Weights of a small GPT-style language model, trained from scratch on English Wikipedia.
Size: width 256, MLP 704 SwiGLU.
Architecture: rotary positions, no biases in attention or MLP.
Training: a variant of Adam for these matrices, 258M tokens, 7868 steps.
MLP neurons of a small language model. Each row is named by its layer, matrix (gate and up: input weights) and neuron, and shows model dimensions 0-191. Each number is 500 + 50 x the weight over its row's rms, rounded and kept within 0 to 999. Numbers have three digits each. A neuron's up and down rows have the sign that makes its largest values positive.
Before each neuron's rows, "fires after" lists the tokens most often just before its 100 highest values on Wikipedia text that the model never trained on.

fires after: "1", "2", "0", "9", "7", "5"
L7.gate321:509513481554467488499506584488473487405432534587565477563537563469460462511528446603502450582479506491467464490581423477549431458484510555536528471460491500407459411464534440500462570534502542455508497519483495455431460526609499558427555517491467495486455533556475554506530505411496599536557605543516532481516602565594447446499505505518514605543444478455527539445466506500508442447517500478529523486455439410458372410551524620556559541482533575502533452519547563473531494503489490576476506482521496590563533529438481508500511459469536530466391565530492479574518563490604529540
L7.up321:511487488537428555479579550473449569455640534597459533449521471557574522501533550475466402542397471443527494501595595425561543406462487523514518450499546466367496453528466478551505532514485484502652438575491578513457465561511522448411492537538507465488496549474457571453555511439512527458501444493445576517561471608532425548531531581416524473395504485485496489478538537570467541514424484462508407485495506491486410454574438502532488529560536576553522554527498530499557495572496445492530530470416536543511442573563527545467460443493529490370507485528500469585527497569390548502

fires after: "0", "1", "6", "5"
L3.gate192:635486483585464553533472527412418476522471437507567546578521542583500531460603585469549498508504509611509516534381510501606475571514510558489442467443520575389479529471515516536475608518563548510457424531512606496561464544423519533508605475481508493461390580540492506537500532510450479488518572436521502478551558473546438508562512546488615491469469528561513569449553470538481418516457497571554426491504500422513521571468459512448569523477409534479474585490497502477469433526426533498502491479460439617516573469473475408479480502515412482370386498510491450538473511493586519585
L3.up192:455501505440525533444508507460470582428457445508550500521542453451411566483561446545517465628440522484427435485454503420550449485428499568576548452472494430517597507608563486490483455527493470492523588480481500577534505443621548524504480555534397497476474477457565496456410456496515521492566472562464504555523414566574507554464488506559425517526466501521573518504471501560535470464581479506473442475488519537516547526565536497410524524598545481576519433520475565509533408413536515503380560494535376528534519501538504477464396469487512541496540489478520538474496487442489507545

fires after: "0", "6", "7", "5", "3", "8"
L5.gate623:476501500541414494501566482478531621465470509450500481489539569526489510480579412507512612508525469565468414530570491416600522589515473521433577510418494531504559488465464494534570427505520552433483558457487453475468497422539569536429603451534516449577450471526581448452561520515475425492614499510489577453554557505522584498516518497494479668449459459513456486387574532520435538473557481503480512501445476466467512563519414499533492481445502553475469491450465537461413472475468556491423476473495478478528505529509475462477526437446601520464492517637424480480419512575534488466
L5.up623:459526498506470480490461487527473403381513543517445538579496459507512459537570505616490527532522522459489511515546506571547408424502510515587548480523473444483496486527529512409547528564481551451554526498418483495506535413475604517540539524462492516439509474389593420399427491481464591534479459532503514552455405618490539400513430462563486519591452500495515562511452507561564582500589506518474548425563583567486551505551565518451386578465571504517561398593436463473607444487576544515540489524586422403470582540450536501467400536431515504520519382483484512528481456477523589528

fires after: " ", "°"
L2.gate310:472500545418551456467524609534497539559608508494503479539528468484540557385513536440424534475520423573472438616496558526516544477421525459558617508511494578493528519491489485498444463434475540490477498479487449545494431566575461499459541479536529466379490573442494462533392448548518526540466475586510522498523477448563377582412494390535549489499421528462422568529507547477390460350512523550551479574516464592459412441595563465554574476521508470505561492520496460481553530471434509551440543464459468480500473464533452390454512499575444505529413535512508529458475528597452497501
L2.up310:498462481445428529514573608478576446520652524548457542553479484629516532537512527485574496498480458507565470581532525500613468423418501526534519488565548521407549554489510418561532512526383511505608533547461565555521423521467511460470556373460463460418560470452510477458462480590473509519535555506507506417463488429454324598417462484548462488552482511445477574454554461482528507460572502561547492547462519542472596482580421457561546513450455447498420473440485449407594459510444456492446555433434530410484472458500444503497488468544471527570444555482546466431473572502539483471

fires after: " ", "′", "″"
L4.gate489:450488491576477499400521603480545470500456564552485477549538472484484501511464457482581506505521505548448422577526502482463448421488570472437543429508413506588553461515447489550503547512464502536572597493463395480524426524493455496430515480490501585445491482518593479475436536498407454437473566488518531526498463523488554443466396529455507480647530531474432508429419616499451403529492576534518429545487437487539414454558480502482557581530595469530503486515388527468435591536484462541461526529510525380498453464557544531472442490523501495499559461534515446481480516535433539434
L4.up489:471483451455458579496570557523605453515511440520440420570546535536413529475498424493564498456534464444520485520438513488558515526561467438525521501509466504565545557506469513509506545552436541558550555504471483465562488526508396394418604459465439560476434475509560423523372512531456483517464465424540510555488511463511509383470382583472513480566468507528424471392436495522448448526566564518529513556462508501511447368512444472553532586500584532522470475480513527493454533556438397614406546517460595446407446457555559510417554519488498484511518542531513444494439480473511499436

fires after: "8", "5", "0", "4", "6"
L2.gate282:442459539588517494496496505533499531529425561478484457413534496387532581520561482480509494494579516534500462475509521453494464492509507462493476498624478410573464454547561421558558522539466428510441519499417544512498488522526481467422435516550549498473534608527461524524412455531526535552570611600466499495473547570510470492528556462541543523469463537434443565523530674450438473484562489557479512429479512459487446446461464499432529549552506454504484580486472477584549498563532474614461484575525488498518475487475470554468439428534502480576577421543459509525558420434586515581
L2.up282:487554440610491554591490466602433464557493638534587480519521537481505625457552575453449500594452576595507516524521477511513464565432500540429531601417518433583585508468482480464514485484392513430506454408526454483537521575448580478463449480462494464489490531540592501525506472508532568455508524598473563448528461492523506461474465468456503386420396580607546437453607490541542460452475518487480400487498465536460541601449473559434529584533495535548550459477475459559572509476398546487479436478434527528543540514600546500451447490428551454592493467502445459524570520575483547466

fires after: "1", ",", " "
L7.gate634:484432516478353627555518494422440465523450493460428495512557498548503518466585517388456482403508490507557531467553561573402557494529552485479506479485394467494610518539505397574473479517509455566494523548463493616515476517441590566450487451505592581548524397418476499422518476545489598430502516419504497480521531487562542573509509458534504484511549385510499558503470496512460448522472511508521510564555482529450474450538480477531424533499493443483415467524468463447490535399514586484480473494453453507536417477471455503412535506641498439524510495373544596484564561522486494488
L7.up634:439463474379510546495447498466429561481414517396502548529555560418502519546458435462458472531544460459496462539502509428466455556441482403486470467497473586533536477505484486529494569482549473584384416539502468554550509535555554584413536471487600546537513468454479524549464515525526493514437493362521496407488462503566457468558517469518467583493551445471559440443427463522578513545383530445518555481538568481436410494540514579535443456516543475448424479549505472550505552528554550484460449474497473537499514527551504509545417443504419544578498527528487482554561525501402491560

fires after: " ", "1", "2"
L5.gate406:466550500542533521531430513372452563544489517421487541554563484521516548505482556417527535503513458543451535505425446612465448533497472503489533486429444529577490393431486494475470575462519535562465490491483494595442517539483477434444459564483544504495513534388555509501448603561602520457392577427529473467434517466579552444549582451496474565481513445442508542392534486470489494442470484514535487539528461470458515512542456542563427563550575516518395493616509412493496483617422502497431539523471458569479558468512451445439474546472441464526466579551497557482419401519544514442
L5.up406:454609561571491532392502549462486496593498605565496513418497452473561616451468454544530455551467547420471425497445523475602410503437506498429510536551513417573507452478510466489526556514518453539470453510533493540447509459466483478456536539499492429446520579553439533543426487532487533539485457504505447471599556413505535544521490580382572450489496531496475538447560536469543517411494604479572420554550441503475438494591434529454522488554485537459480407506464468572548492491538530506474509609454467436553429525504543466599456361475502515499553458501432487510486479528513418523

fires after: "9", "0", "8", "2"
L4.gate87:451503434501447432539507478548476490496476521394457507560479456480477477552366529475511527460465456506418505524513441458490459465445467572470530495542528521512529537476496446557454572454541474480513524626623504525503471406599372503512488417540485605579604469524469533471491503467453463513549536471485482526538484516521499391492548499545506445451521444453497476532518611481527495477347476483498475465520495493555519449480507503531530423477486484536438494607523463620402628527489486518566471477493484531471602601487429517485453480507464526585492523499496593607453513530553507558
L4.up87:479486475470480441533476539495459540578483576526586578526509527441531472491504478497501538510486469531499519486400518497382494541432564516529457521480385461515394408575536435496560505492553366485360471465466474498495469532541506457524423492468528504409557569439469476459403462561483520434409511557436520512519506529564542500416515475545483459579475518513463567447471440397496519481534533473615415538624558475507494468477542489443536562423605456489534550467487548475460521579569489543413440630538458460468490453524542478490526469563597513473519490500395547443538510507526430556

fires after: " ", "|"
L4.gate585:450474506533516500411545519535561527439474575454546492537571532428486438433533485538532490523551495467454486554622471496469536414497424521443514483596506497583458458501496435468481410454524482554505525533488376439473435523545498470549452478552393507462481464535573507511376470506514540494428488466533493576475462486444473572447526421521428502450435548481452462542480499565449504471420439527600482618600504411528459398481457554546518529454493523465591464446556471480520532615417461533399439503492499488436460469505554424433516481524529471499507497546534491546506516520416599491
L4.up585:528504530492455416547561486561516560504494496577490512536446434446469436482475438465500459437537570513461474470387546531480544507466418501503424479587524478532521393522534554586441468621485545418463565491442492434564464432504470445563520497502451610518418419539541408568485445570448555516487533487589543568393551560473481569531507468571549538543499589522512503487472500480442536505520565571544486515558518453507450508473496527464494480493545490561471487452572444424480487578512503561449532523487484616520464404560569473577483513538515522625479611559521488487496445478501532461

fires after: "5", "3", "6", "0", "8"
L2.gate199:485510496533550557398526459426472438477435537546535525582551478542525490493546544530538451518477455539552552430484506444565498465563501539572525546547486499445508474529520516564495467566519582510441600519430545536532513460543570516504453452529415593576521438534519491471448611500356476545519553506525510459475439503498497494498546474516577631595465457564510532550460508522540501467515479448614422490531579426609431446515465518501585536542512492561512505532627519475555404464520500447468421454520383577526524498523481532447550484509559526496438426468466414538471399498413535549
L2.up199:500517497492505486477498450515376465481527618525471488483547511578456474501494537465476469498557497483470492568477520416532522534406500549599458456494505571577464455526487551512499458460575364471547432513541511447537544427468559547556473552560454520470552555505565407576394557541492495515553450478502482466518534576496442528461534495474505406452608586521479537496568492480511472549518474559582508518553542543535497455423573415551478539537401484427545488569454563575572485450528465529456524528450592469550563550469512560551441421572574527447530463396398516513444480527452540476

fires after: "\n", ".", "-"
L6.gate693:563476456549511457594536539600592505541516460519512469493466487513528547506537427351534539423507463535564447432462424537503531544564493510611561555491527528526546518576434582424659497559492568447489553469470447492464485446485455492451441541494514514443449530476478500486486523357517564533550506557472468442529491404514559503511548538490513481443533558487496466437518508459468484440465540456423495496520466510422506508452446458543574513550447548483554553548506550483568551368456591419436458565483511551558447504508478487529524539442444416492499459598530450519567525437559567521
L6.up693:477474423503551526460511494474502467488375478457457452432489483519534450509557496561541522468520370524544449417551402456375489423550585522539573551499466480583558496563471402447549463544462535542571493498619497599461500572608420496471513582624519495447463507488489478408487547455446461511509505521496556511407493475509516499503538432532417549477464573546470565458507547555485496518450579508541448489539542492500373429572417523491546508490536472435536523513563467511572460377509550484439455513451523471525588461507515536498534503520528471567433530470583491458558532459517539452

fires after: "4", "5", "0", "2", "3", "6"
L2.gate210:418536511563487444518449501466497485403439512435611547586554489478510516510462486468488571561587471554498575487549601581476453450521479508442450447544515456505536490544517532474531605428501470568415564528488421548480541550516569456450457575431495492566523556526543538527510548535516540500534573545449569623524526584473529415427540483546500616445478511559481478451467576532437532482556425513503548483433503498544427520439524555529478556495521474585522577527484479606547430582511521489452443498515497540516486557558524513437517491518448404436497399525515569506459480448469525458
L2.up210:491537576402532484570582530541430454495513511452513528507500489469528470494550530542408420544535586456463458438483543476526486541465650536441579530519516444532559517485554493465467503510466390473573512474411477440478500513506529575542486506542500467413478566416567557468463483476449498516485501497582510453581505541535539467550403505544561556474518565481508560454565457514504431476462558460494450501521509484462437454488542473436455518503435470506412598561394499514482439428456599432430539434434564411519597525488474476497483493513452557445474500512512507499537536595464459527

fires after: ",", "0", "Azerbaijan"
L2.gate639:555437519535457469515462548497518551497527417456394508577448435459446561482507519475477568494486399539523542497400529588457440593466603483493477436418498503522601374538467498570467460528504530494445423508553523499454484562413501539458606451552579424480511483354585470548482545613520543424491528476547499517505542561429519494527514504413547530553465495489484503536583534530521564425569523493486487525495502448466517488604497480476480523529422457422558525621531500515520409405491617449539481496451629527506639499471483487455507549502506526468450517526526496467534533544442360451
L2.up639:446533478500455491485479572491412497486376500540478439471488596417550585439498490475440401536499525558465494483443507564494519570441488468523471594441517498523426547563444484510495508478480530407484526477535393512492558504454392464503485509421501511458551575520488495532505478394457471530430511457501537431473512440544513498460553496498529496485395455562529506483453449505565478496557534514501539511542495511424536605438522412418579521513484550525545418414530644566477553472560578379554532475488416579554519514399480488580524403549556527510470503492529545524487583482524465544

fires after: "0", "2", "1", "3", "9"
L13.gate176:482520583513521543543484489456487512419540549610521503597442491561484437459420468459414497478501474582470483512606496630547568479449480495515550402535477502480532451529497539464385491454536479536479571525501492476429470477539570505409462600479526417534469480562572382538463575479547640459493456550471476513495493547461499527505547448496485539553509490539451520484550538559477504582549560551492557573562483414509475488505565507497457448535535494568449429458520581565519516495577526543526578581574544602520489463482488513393527486475497469541446521541493614494519415521587531534
L13.up176:454548503420416488508553499460477530496556408528431535517546500500532524429493577538420495548471502516401494512446545450497522523427464517514615473503507549465567475518412451511449465427541472485478510524541425516489557590478435447530475482492528556506511405455513491629506506474442472491511464463514541470408524530502515523523496570507442566502489446501543550458506488490449495535439510553489428514495449458570440509561665468471416462465507516531550540581538555485534532502503573501562505483405472541562547436536523441584554451509576464528504467585534482442566446428490648423

fires after: ",", "3", "0", "8", "5", ")"
L5.gate656:462518545448564469489507431571560560472543549546518534457527558536531476514494548492463458507474389464499402565573462535477531539531433412482475491452486526493404564538466562387464500531516537456485562484552521461491431414579557419527561444459431495488478516522494504456475482432588627525432476426496492493568527445594521553442493558444481503477420390433527477557408513431499422565533501481485545391577494517470516546531571454532560526401489436447518384465624475529487506540489448479438457478491517607399569434546513453446516511540501493466547414493527435517480499445507541560
L5.up656:478555486533517442590468579436528567543485503474484519617467523441505467468540488553447553494441501471557487538454551458472487519456495475536433535436496521556498481497468486496505444583476531457563491511474416606516450424390584543595545562487443433493456604458520513489416531492612566596535483504465508451550529447525519511491409612451553489442536496484570504514467434400519465494579493505464492487476522580519596564422487507314499538398428540503511443496481510428509435541517495455483523427449545565483599495540508448534482538524508534502507377413475469486567437523509507480

fires after: "′", "°", " ", " (", " −"
L15.gate179:473420509450461576462488581501500524423418521449528459590456532505573520443497509446551602505502462440462519634510528516446491428545563448493582443504489492511480434439509475460540550534510545502560569510514407457591450537608497470471595537423553534514490509524547517556444585477591575471482442475499530512584487510571488459478528462548450497503501508459473488536573554482539460518443444482552498503507535425469424501490527591564544518634494529527534370566523492538460537500536503511398436487490484469485462433562487448422504480508466590529429552537476529524501637461469537493
L15.up179:584509514514459418507476568574526451482505435503552405437587551537606493471516511504472460488577477503480539539461478465467470491519510543521549469529530521494529532481486377520488478533537553474575592446452432535583521543502561465456645553417545521524510498577488493577492540642489635554534510487428600527531524514525577494435464497616603557599475519511484495480443529569473474460501396506477517510568524476473446402588595534562583524490407501548519485589448551473453436579424467481491547485493522465487550442523545459433513459472499543415457523447499545489581576466497525541

fires after: "ra", "1", "°", "4", "5", "0"
L4.gate688:475492570470486432547418453459534467412564561489503568499514491534495513530536480464480595451592526452394573413483522445432503523509511563500415632581581551434498442416485517493573449484597572495529491573535587568516476412565513548464494544554453515433571503501529512561472486472425542461501479608355530467529541534527478446502438512483489499457435451513469483545487496452507480437442387500422563480407558485460506539483539572482521465602462512571519536464510538551470609434461514519561488476504535567500608601486555495463430381534612481483542528500501540469513569486481603568
L4.up688:464471439461595546556483454600472539498503485576558516475429477536479554470444494473408486526479568479446496479509492506472499482382520418421559527473389592510484574538426474506467515557552466436440424505405482554578502524519484481502460517523484433485532494425453553533437493500547536437489470507448501439425511515504440455544408527509593524478516601440456563500580436460412522475385543544446508408491550479448587484567470471562506546513545491548484533491495495561537584454498437452426510490426528560466603436567513544490468460411472624566488541532543551478461505468521476504

fires after: " ", "0", "\n"
L2.gate547:524459581552468527562509566584521544575514553468518522614458417464562513493438468372419550480538491460575441506420495542410499447401494422463492518535531472549503560504503459519501423455411519492538509564525496469514454498512415458495529507467552533470483481524508498546496432493593524446541543507443465571519414582459515549490480538456465491461563450547468515506544571503474531483495503488470448548570541519494449486502528498516640488545521415525500616421585492434547544428505558595478450453457550561586463476512498476482490476437534535516485572490531512440446487519506485444
L2.up547:433439551462524435510476511599498556408447562593513569521538434521620489497603488523486484425511465462514507485534479499421412445521471488522531511534479473536502494469497418460449457548555528521434456517530513597447477480497543499428461605566542462497457504486467453423470432481543603530516449558474501417517527568525591410359555473504483495559526505488498541552462547580570424521459519472580543446525566486504383404484471497436443561590546427536606488525492488579546515416434495526438464585498529518486500483562497559395477463384533488600460459563475476487562484470497491441

fires after: "1", "2", "0", "6", "7", "3"
L5.gate154:492554487499565502516511523480493458515392576437606541515504483543561539507578440527526493465537547469597454469483442427495497523551497415483570537565503506561449482470509578438515513646506544518422613454563531436478465403517555511516462558481571456553523433489433511440580503495532558588491446523493427474484599564559540497527507494550474468576600457475455371566412501452527531559568460490517568389574491482464536514463496483380521454551507505499535520455535459568481586410490497406488477515497518588498495517462447423474482484541488486482532525539460575513431503495521556533
L5.up154:539515447504476567423478522539484467415547435503529480491537475535535471499473486581439472477418402538436619469577519452558546486472447478514473539421533497470573477502391582523460403489503569409486427469483595523546570479426476454477504445524422478422460505451597586468452562565530481516490434449506490440598491514497361450533494504496541492491441496551556488492429480533477541529632471480473485504533442476513586620536482573508524550409475439496584511485389529540472501484560510439507499422467511574451544499508518436513425527525541555434545485489492518603460501409417496450

fires after: "1", "0"
L4.gate37:540539443464565529552516416422463579412509391467426471493486462477535464585501512439483516466560402512520550526472455524408496491526396462544561436558454475415555490453438549476500515533552611534515469589687492470481533519561562540557546515492500540499471529397440408490555553474399461449507520453581442468524509477487465430594463514504471435469531441468574560470479525517532480504494518478509468507512498494501454473523402503568533427524462511365468454592462444605495547555491444506468556474531551545526542447524512501481473577519487479506549612503579521512495509412387556573
L4.up37:568489487574590472454494535485532478575490484543507453485559491464582550495579481457533473631481441587488469507501506569530498456464500503440545567486444419495417483566436460449548490447520465500550573555512435431473508469428460528552545435467450528451507573433439494517546558459392453514427500525507478502540486446377458538432559512411514457485523410539516469536424573525497534443475452519523467542557566556494557525574506568405589536478608404469480485434523558559397545564583527499471538506493467540484501482488554511491385502416513555473557504531473494498501572478514438517

fires after: " ", "1", "0", "2", "9", "6"
L3.gate637:540550572501499516436491507555451450451432462466413543547594580512370520562496475388477528526545376482458547532474476573395422480503473511513521582511519535497554454458517482464464496409486598510501520455482494566462391450533416530566444510466562517541534512420606459541533501525469454474451485485472631460541450482596581498488437498559576557491490422480422503487507473522579445470491539478502502492429455467421417417521511478594513515495420576506477463602468542552482579497517450437444532424443501569493571507480440406439525414561485519565469570603522555501471404492498470491
L3.up637:415535516558571446484464508505435468496503497453542504606540465556459560498596360477565549550511536505488502570450544469561511483456518655521480498572459483414428520533516553486520497512496520465396600487406510499522588524401439539472456569499481556489434488526525491461552508426433598536465501569494545426604509465554509534475519459551528490498485438532460556468492528473468521426541523467519480476539545483476482432501555601491523468518478477546432437466470533521507492608526497524474551457461495605488448550414478553527442458515578616524533477612495599485468435482504489612

fires after: " ", " the", "–", "1"
L5.gate81:529398509551452551440453513508518563564439484517443547504571531535497480498455578390530454476438434513505447521539435433477439553510495509454479518545482530541531463525503511493546545480497453563450480485559586510510427489459458502421485528491447544483513416425441437439488465441535443528502512356502488586425500476523518546501573496517533483544506411532482444471514404581545578518466544528648522558554566520555436478467546442545519490573550447496359485531488449419452582497509521446509472612557417553481516408583525455527526479457535484509569462415503502524515585502477459410
L5.up81:499434533504525495511519451465394582465477486518488610490567492452454479546502500441507574587479502490445398505523479533546489415537581532529536496444457464447468469498532551486548501474527375556539407465506558443426503473484453597371484481482476516458511546463537494530439458454476519520529531494514468439525430499510498519568530546475503599555536480403555482520437491553517474531518436417454479467523504480428480600623499528432478552446571488430481485510497530463542540461563489536444482497489419462502423479519553587526466588629558486559575432520493504533480449339478536521

fires after: " the", " The", " ", "The"
L5.gate536:443402444501566543498598513531453544412442468522418532462507501447452503515561531484543478503500485637494489456483394564436477455435451441517493453447467469523525433556500493494481504544503481515453585527592545563503475534564529482482469498488546440515588515386404419431435501446476510483517504379506556615416481524499490541517531556475594551504492439524466507513573526489555534498501517505591447544527461512423479511506468463398479489622534547509573577537492446517539474498494504552438443562522494506536519409557478464490540436475461445506506411420496553507556516445529481461
L5.up536:497426422458538537512575468482408597430478509552478563495480431451491424607541568428518439470499499495506464514527491525484531417531389395425533485490479403443451460500498505394529468444476467646444497541548516463516531503493504525452536534434531474518549427490440443432574446531511458476524533473499483548541395580494581479532441504498481591542562431428483465542515502534524528559514475483501425466587479451497524488590476573508385555582587536485499568501445506492496522472523558494419490510555422549525512500465479527434494562312570489497521439521497474538409519490556452508

fires after: " ", "-", "9"
L13.gate574:458476443526525573482457627530571484527536459483505519590525502452452496444563478526569508503498542471473467540552461520485597403556554469539458504458466411459439518581470589492454496530508426498482546508440415452551511534488463450514445478504528530462437605588555658503438518542436557420422471504513462505527532529503502414511425512484559474492450541484479467396624495495496387510606586478669539471500490518442458478515571476430545486564473466401477483549517561458492527516479425474456450466492451432448471459520456435526519512512474487433534490531456438508526460376504533473
L13.up574:498399530453555526485435607506580445496506490533447485487556463528474422486522478575544572499456488467576436522488480457420564472485461490535516477516544516470491592576505404528476619523445503565536501435492487522520394594524485413529606431522519488399447563497534559499479499595447434447414501495521552519498487527478403424512523583531550580567426473535497610389562474495485429513495571467534503442579565471431521443482516375448503459474471548466482499532457579533503459456509425459561394490405466510437496409529441473566538509456533430498478524546479518536608434457474535512

fires after: ",", "0", "1", "8", "2", "5"
L7.gate648:560506448523561534490387496432486480453454487424603519519498518471531497522510520561499531525507566480508556487469468572463504441510493586421454568520417455568633391460531439547550479522499507518469563513565449654528508549509524499420441544534578518508517438473539401500531422502474513487497550509603524402468472583527548525523448474495470594453456448492498452420489532474521471459419508506508501431462490443450483536478530614377506607582473432555575513475527518444533503481471600591468424505506518502584561500533512482425431506444581495529420514460507507506458437379541517489
L7.up648:458413555437469472471514612484465462436458477512474522477462517421455443494488468518532560448514592484376502551353451567598497526448526467559489484519549518564434499496586569537469537501539506539553560506612432476475527528399534418535503552552471528504449543526535476530466500523490549530448409571514460520429495464521483575493456432487507476476466523435491448437580457514473410534536514570468431489500546536488563510464505525461443506592551562489514551468441445527545517475448520469442593443466515542525450635497630458578478465503543491488455452482540461531540597507437496569

fires after: "1", "2", "9", "6", "8"
L5.gate456:532582424657463557602473567407507535578482489516518445459534496531503477490548485458563617575430579549542513530494454459669537474504428508418499545474517526449472557434566451476476551527536568422575532505441548571582466481454413499514494429580566450491503550473488510543615504538375540546564530511505595445455507495531571562463536453511483462426497448455442505482581448605544438433462483456460496444467466390461536512542556567493398488464460554526491517498446552501409462472477541469507506432527504480533498555442507529472434496475450515409546538535498575538553511444555558539
L5.up456:461488521416444442540567477484438460504470577461533448488569366542467536514535511481442516592484444433452466470603549396465492557428506546522529536577407432445487407492565525544459472550492549546576467495514477512470581497578510542467495586551478546473470616410560516500464534480564546477467523482498556567577550553512519482514594529509498517512544453531454512567423570479510450551467529471461449497590600468566505495551533478493454421587510417491515487536520472546563429515530570552548601473502502570472488484526497517534439441525621521498503504453536528474553565537544600544

fires after: "\n", ":", "1", "0", "9", "8"
L7.gate560:517360533557510551481568590446507468563531551473435662560524422507523546499474504508504545476567495607541413619601501474531499544472519511455573475499461479494552525501575581515475425554564552512512567485507408490506454527468517467446559592498507579440476501477489455561456476440595535482519430514436434499510516574443427582525454444448522479568598478487356494521535485521502574431456483552565431509586499460461447479483438534510507497498436515524521512569535527463533557489447538471470556432394540548482526532538542439429525462526535441485491450527482554413477402581507487476
L7.up560:422494504531523527531516466421514499463443520532493510468560522475496471543449401486532552524511454420499386462486496485460346498528602488370463491465450498521520473523498557479517592495557460501478449544523510550478508443515452512473473506540471483486506400429460552337484496489534497516595558524452514400519479485525499521496544483495464476587528463401486488481487565522518586382466562421499537410510519517451450452493463564419580464499440475442569500590527459504499567421490415482511535483487396515483480547519429531563430483498512502509497497380433466503454481470421507495

fires after: " ", " the", " The", " |"
L5.gate684:501457476492464491429491522518490542504393385525537505470526478487450560458485514448436465593475416461511404509504443490488518454422541512463517535509462424561566523478564448486520428491554449583559539490605546551497509542490477517508458496440430476491450578510492459457441499458521491516530459418420468545498523394526520557575439514464460515442552387497450457552481478508520573461532541489530607538512556582510475534499541433457526547618503465424477520502571501495589517473652406402413513447508501504516550492630466425435523453552423504481489465518489451464539554422355572493
L5.up684:471464525446445522542555431449499589447550564503454555512535487548567482589518500470456565543505373454511437489574439508491478454415529556513581354529558479500583435498552396388520543528488439556517466499574516497499511442443469526535457484426472498495457440460500396508442494516571535485491598426525484544431479508537502492552506490508462493562528445475541438567465414467521507471476580422470496431504556578416503516615460467440375539573425523483501533474535450500542498476568437488518505529532490542470448501645450541542523477533504540503534432598510474473582591441508623498

fires after: "1", "2", "0"
L4.gate450:517517484466565528545534552456478522452439529438484489473547503476488495457467513557538521485483557549492509527500494527535578543500603504462590416467512529439496454505496542446524546530612431470550421555496572422508464515559578538537577484527537523412416469495462580528576522387524503426511452429458416531548454478544509497609516423505568488438490549460457539523625578595471393560479508473552501476501403441515514487544509472614482409544509545467520578513514460518572507430519528480540547428465438572529470527424434430441443472496505457455473492501555519470505519503483582532
L4.up450:512465460437500538575525494508484546552476576375445483525507514509531503545476490514471492506533545534404481464462503408502478571467520532447525461418428557459437500535524531543491501593552519456541511526509594521578382566585473535516473430480528549397534434443468518457496496503536555508508441480489473515504437506576521460591545403601558456522475516513415615496516580541459486496510532474508494388530553472493517543501626414497529549525590379516497492480510582515505561455488537497582529421358505524501493522426470527530406484532586532540406516441536493502549552580521561621

fires after: "2", "1", "\n", "=="
L6.gate425:490465572484499404563466451480465617509516613481347663580497389441546453431466515452418502455511450545564488542540422497510505516449510517625509530482457531459555494502531575516572444582525473545425477552553543489395483402610450550492547504527518482537475427485490435543583473499436371388474467501549511495476428459537497505527523498485505537524497423511497550497576483497586435625396492503504474538443457508618483500541551566493511504443511465473490581552536488479486535459513517519485565426544479614460519483472446516517494498479510496490481509508590469529499515551416492481
L6.up425:506424493508459532495479487489495519510558522572379561521524566534543533529487439517427474382500434479571605464481427470420393536494550444488538590565504537434579518505546505533526538515434490536438528562507531532479433449651517499492516558507583465501488418438488439482496441509490470379480561500542533455395489514510485435484425467402487481463518517476509516512529583478581456461431543537527496401506501468556422485539497591537476456543479405460503465486483461489595569426483457546480468494497540535526470541523456538490483561648558498561504584509527431490565460531486559507

fires after: " ", "4", "1", "-", "3", "0"
L15.gate180:466400540482533535442432532420493537469531442500512531541538526429516525439486467538493538540432455504565534584522523607463566510584570520527510573449507566504525475512479437446493465481427472525503471450506515520444405441550438437551576453497542534475447553585478468362449435443552478464445447445447532443385515614465539505474475486586470575519442420529415469474574550388539500474498530478584543593529506457496432452542552479466512525556469496458412510450584431532539466555451466462431484488496402510486565548584498483465508482528545469519529520647591452493489532534531539508
L15.up180:553444545532573394498527513435486590566479491550511528443496424510516513450562486555472571490462611535540529593556531598543564445537469402545546439519411502478437533546576412401479507495538597533454491530461412606560545495574490498483601503548550572427477583495527509456521472565479476523540519492455487474493487594556646453484509487488549570547517548497481454544528420514524424431443528487535547541433490513500369513482438499509476517587534421533560491404549354568523424411479498513442389492455448468492476490571538486485503528522533470535616434560425489481466447513509535482